python train.py --n_layer=13 --d_model=256 --n_head=2 --n_kv_head=2 --head_dim=128 --d_mlp=1024 --vocab_size=4204 --activation="tanh_gelu" --norm="layernorm" --norm_place="pre" --norm_eps=1e-05 --positions="learned" --qk_norm=false --attn_scale=0.0884 --bias="all" --tie_embeddings=true --parallel_block=false --init="normal" --init_std_qkv=0.0274 --init_std_o=0.00537 --init_std_up=0.0274 --init_std_down=0.00537 --optimizer="muon_variant" --lr=0.0143 --lr_mult_down=0.7 --beta1=0.9 --lr_head=0.0086 --grad_clip=1.0 --warmup_steps=200 --schedule="cos" --final_lr_fraction=0.1 --batch_tokens=65536 --seq_len=768 --doc_mask=true --train_tokens=330400000 --steps=5042 --dataset="wikipedia_en"
MLP neurons of a small language model. Each row is named by its layer, matrix (up: input weights) and neuron, and shows model dimensions 0-255. Each number is 128 + 32 x the weight over its row's rms, rounded and kept within 0 to 255. Numbers have three digits each.
Before each neuron's rows, "fires in" lists the words (lower case) most often at its 100 highest values on Wikipedia text that the model never trained on. A number after a token or word is its count.

fires in: "such" 33, "same" 16, "these" 16, "both" 9, "similar" 8, "what" 5
L2.up1023:113180087109146087166085173161085168111094131078111132101112095146175081110092041124156128136144159144165155120145095066133152096071138112133122167099100112101135108147187158095100163148112065076145155080115117170140124107134109144130170110144149081133170172124173128114165089182093181135184103129147165097131144059096111150138099163146116131125116165116094101141124112098113103168124194108131089080125121148148091128157051123084151174078113083114167055161159109145129097105143096131023138113178180174131151150106122105124132070165102169168124189141124175169104177151094120140133098212124138117135166156136139147126132095135167153160112161138134105102130160130120135143146083118070171183138118123072110144081115115158102110096100116129141170150141113144195159076061175

fires in: "and" 56, "who" 20, "but" 9, "or" 4
L3.up47:143156114118073204134181113136127166118120143159174186075159070122104099151155128175105132097127109157145170144139099199206179158154107111120109132077134158113129156125119124105094163112135074073123083090123164077124127126109120197126131215141088092118124128131139146146165106131138086115121168143176141092117164107160084074146091125107097159133167147175129178146159119044166134142065160068076175162131144118121096141165160136147153160076102127111127137089129110120130104088139123067179096109169093105127144092137108147122079155126087113177118134113179143159148184146103141085115175145128132139075093147190123137155108110055137114124148151109155137145147126108085088081142145072100115053143137129109121212046151103130159192149086131159146130182147122112104131111073096

fires in: "as" 49, "asian" 5, "awarded" 5, "goals" 4, "qualified" 4
L4.up581:214134141140134108121095127222107131200116154166125084148086123090136093099163174127119103134171145137077179119156151149151104105078137134137114193174112120180126126143153118098092111125158102120120162104162201070085179107088081115114104089116073152051109152093143161138117131113073112182043147103172147156140118128150137120128072099158169108098122203168086120127117059120102163179133167114186138130147131092139108131129108116129113178158182084148111134133133137117091156157147142171160093087150105159101141141170106138096109232116113112136116094146143171064133122157145144077087128162146123118104163158132130092125115143122078134125152123123133146113109189128145094087065197114180118141094085086114149106112163151162159165111096128137094081102111167087057141132165106

fires in: "as" 38, "for" 23
L3.up71:142098086150133099092109115155117102159110129144106148113122149096102075090141110158135163075187145152094130081111132181101126099128139137086147120148188148141135194091207130147090070154150114170181133121152100106144147091126102135076093103141113125112136164029135106093139144078010064181110120102081127114120169169161104111157130164090114180103067169133168089171134142177155098138173103159125125129158092136140119153160091082170101209126090094103141141138079058075127128196130182140140146109139102148160114068171116066098120151091090156096104111123145163143099119167164138114127133137089135130152141144142149126071120147179172142137140065135121071099145182146154109180106123154154186132167099131175119122135095179119169103134134121168128118141069149138123115180146132

fires in: "is" 74, "found" 13, "are" 4
L2.up210:119129150199092111120157083100129122187184108112136121060242174219107134119156154091139208129075112106142158140183137164119086152129119131068099138110100115182132102115126120141120115109147127096077145120144149136169091113151147175106132102166156153126109133147115107127084139197114090080095097126173065047122117094121090115138196181132070088135073135075114108142113155104148144133143098071152164171139160116150166134195102150145145090107123108155176135107137165154143122145143168152117128097130127107121116107150096102118132100117107142059136155140155114140144128163104120085127109121100153131110095156112136124162115126154176102129138185114111131185206095109034126092162076136191116099115141119141178125100144142146128090162103089053126104163211183106142122097125109

fires in: "january" 13, "october" 10, "august" 9, "1991" 6, "june" 6, "2011" 6
L4.up391:129110131125120149071173109121062147102187099098122071117146113124134138138095084150120123132110143158109130162142126133085117112122121090140121091154157121100146073073132185109101147169156118084134128186117174149138149176097122139050134114126082094132135123134128134103123109049200183177119107174122142116125085147111109205112137158113148045057095073160158164095134152183073087139157140129124087177148108115177094189121164156111103102124102120131123138117144130183111100113142125140103099144210109166092107158138114140164181116187159144158133123132156132169156154123165047196144154091160181108120104138178120124148151117111125095102093129077126102128162118099174147119074087187107135105065188087137150145123148110076133173050117095129142169125195148145055108128101145

fires in: "was" 27, "a" 20, "is" 19, "be" 12, "each" 4, "an" 4
L3.up777:133144163122104134110098141117143208162069022084116116097161172199168105103093107110164125062102122157189137163093124169157138184150070077109119156043110110126085150143123105149116163160135159067153185140105156210115140147148131148135134116117178147112146169113121103150098179125121101095114159163147128108132124119122103051090177134180134124147133153137124113155184130083104131092169164072131184175087110119121084111137114102171176147176133077147088131093117071145083118180139088102127155162106147143143112132132131113104095136110158094130167177109109113136095153227126128134114142177067133126181127112118157135103142111107124152101099138137138101147161132166030135112111101147118095104107094136122123102083171159142129178126085128128133111110144140115174071148204074

fires in: "may" 24, "april" 17, "october" 9, "september" 9, "august" 7
L2.up547:111122096142121112087114111079144166141132155131100105134115180189146135104118161160118146080120133121149157140063152109118175176082111108072064085214102147118127139149104122161116099153179135140130146150139142185159135162118123183140114102103098135106155127135156161134109160092159145166156071176091113159094158102163076154112148182179195088051189108081147157117130118092152108156162137122114111154120104132098188162140151109117187145151127145139084150075105142153132208096147083151137136165139135132106099156077093116202076121156116077074153046145162122105132123156142085094147061078131127106111118104143161072093117156098065115062113123114126085146105079139153108117164142115124130157042173102138031131155161148119110116152159124167112130118154152154118128139198146

fires in: "such" 27, "these" 8, "war" 7, "military" 7, "police" 4, "same" 4
L2.up45:133143128099165070153090140047121138081104116073162170094172167172120142111063091142140135164198121171163172114136131108172120098148121084136129162148200194140130120139123144131130118129091054109145144135103076148118158120104136107127155121202125137114128189142185128111116153108130160081139157125117098094148140143112104185192130152122156085120129106056125126113090152116176119174091141121117065148136120108110138112088141131191084112149145147097173044111111168070093118069148111141087129085141107122075136156133176181153126075085141122155107182146149119123089156101100133134202104173108163133160127209119068107126137139117165104134117109170099048181150155098090073107151140158126115109120122196065129125166110126165148147116083105152110098176184097112115160119136158

fires in: "or" 40, "also" 16, "t" 9, "sometimes" 8, "and" 7
L2.up975:163161150080051137145155142122193124117104142100156180129043149140089113165172122153059162125122107140139211114172068151169085137118044110071086128121080162096102147150143102132197113109124103103144163155131144140086150130065114161118167175167196100127100103088138192069018105117104155171177165141165087098110130093088163133110131149140141109148162163158112140112158091121115153090127150076047174153137117145167138124155113174101089141137104150134174147095139113159093164144136131111145104141180130103156161124150166123111124127126135108146116152189140172126100104112131131109105131131162097098145106174154162121071084127172164123169148083116168113126116171094099163123150140093131105093116119108143108112122127062116117124150086118162130085170104082180123085072059138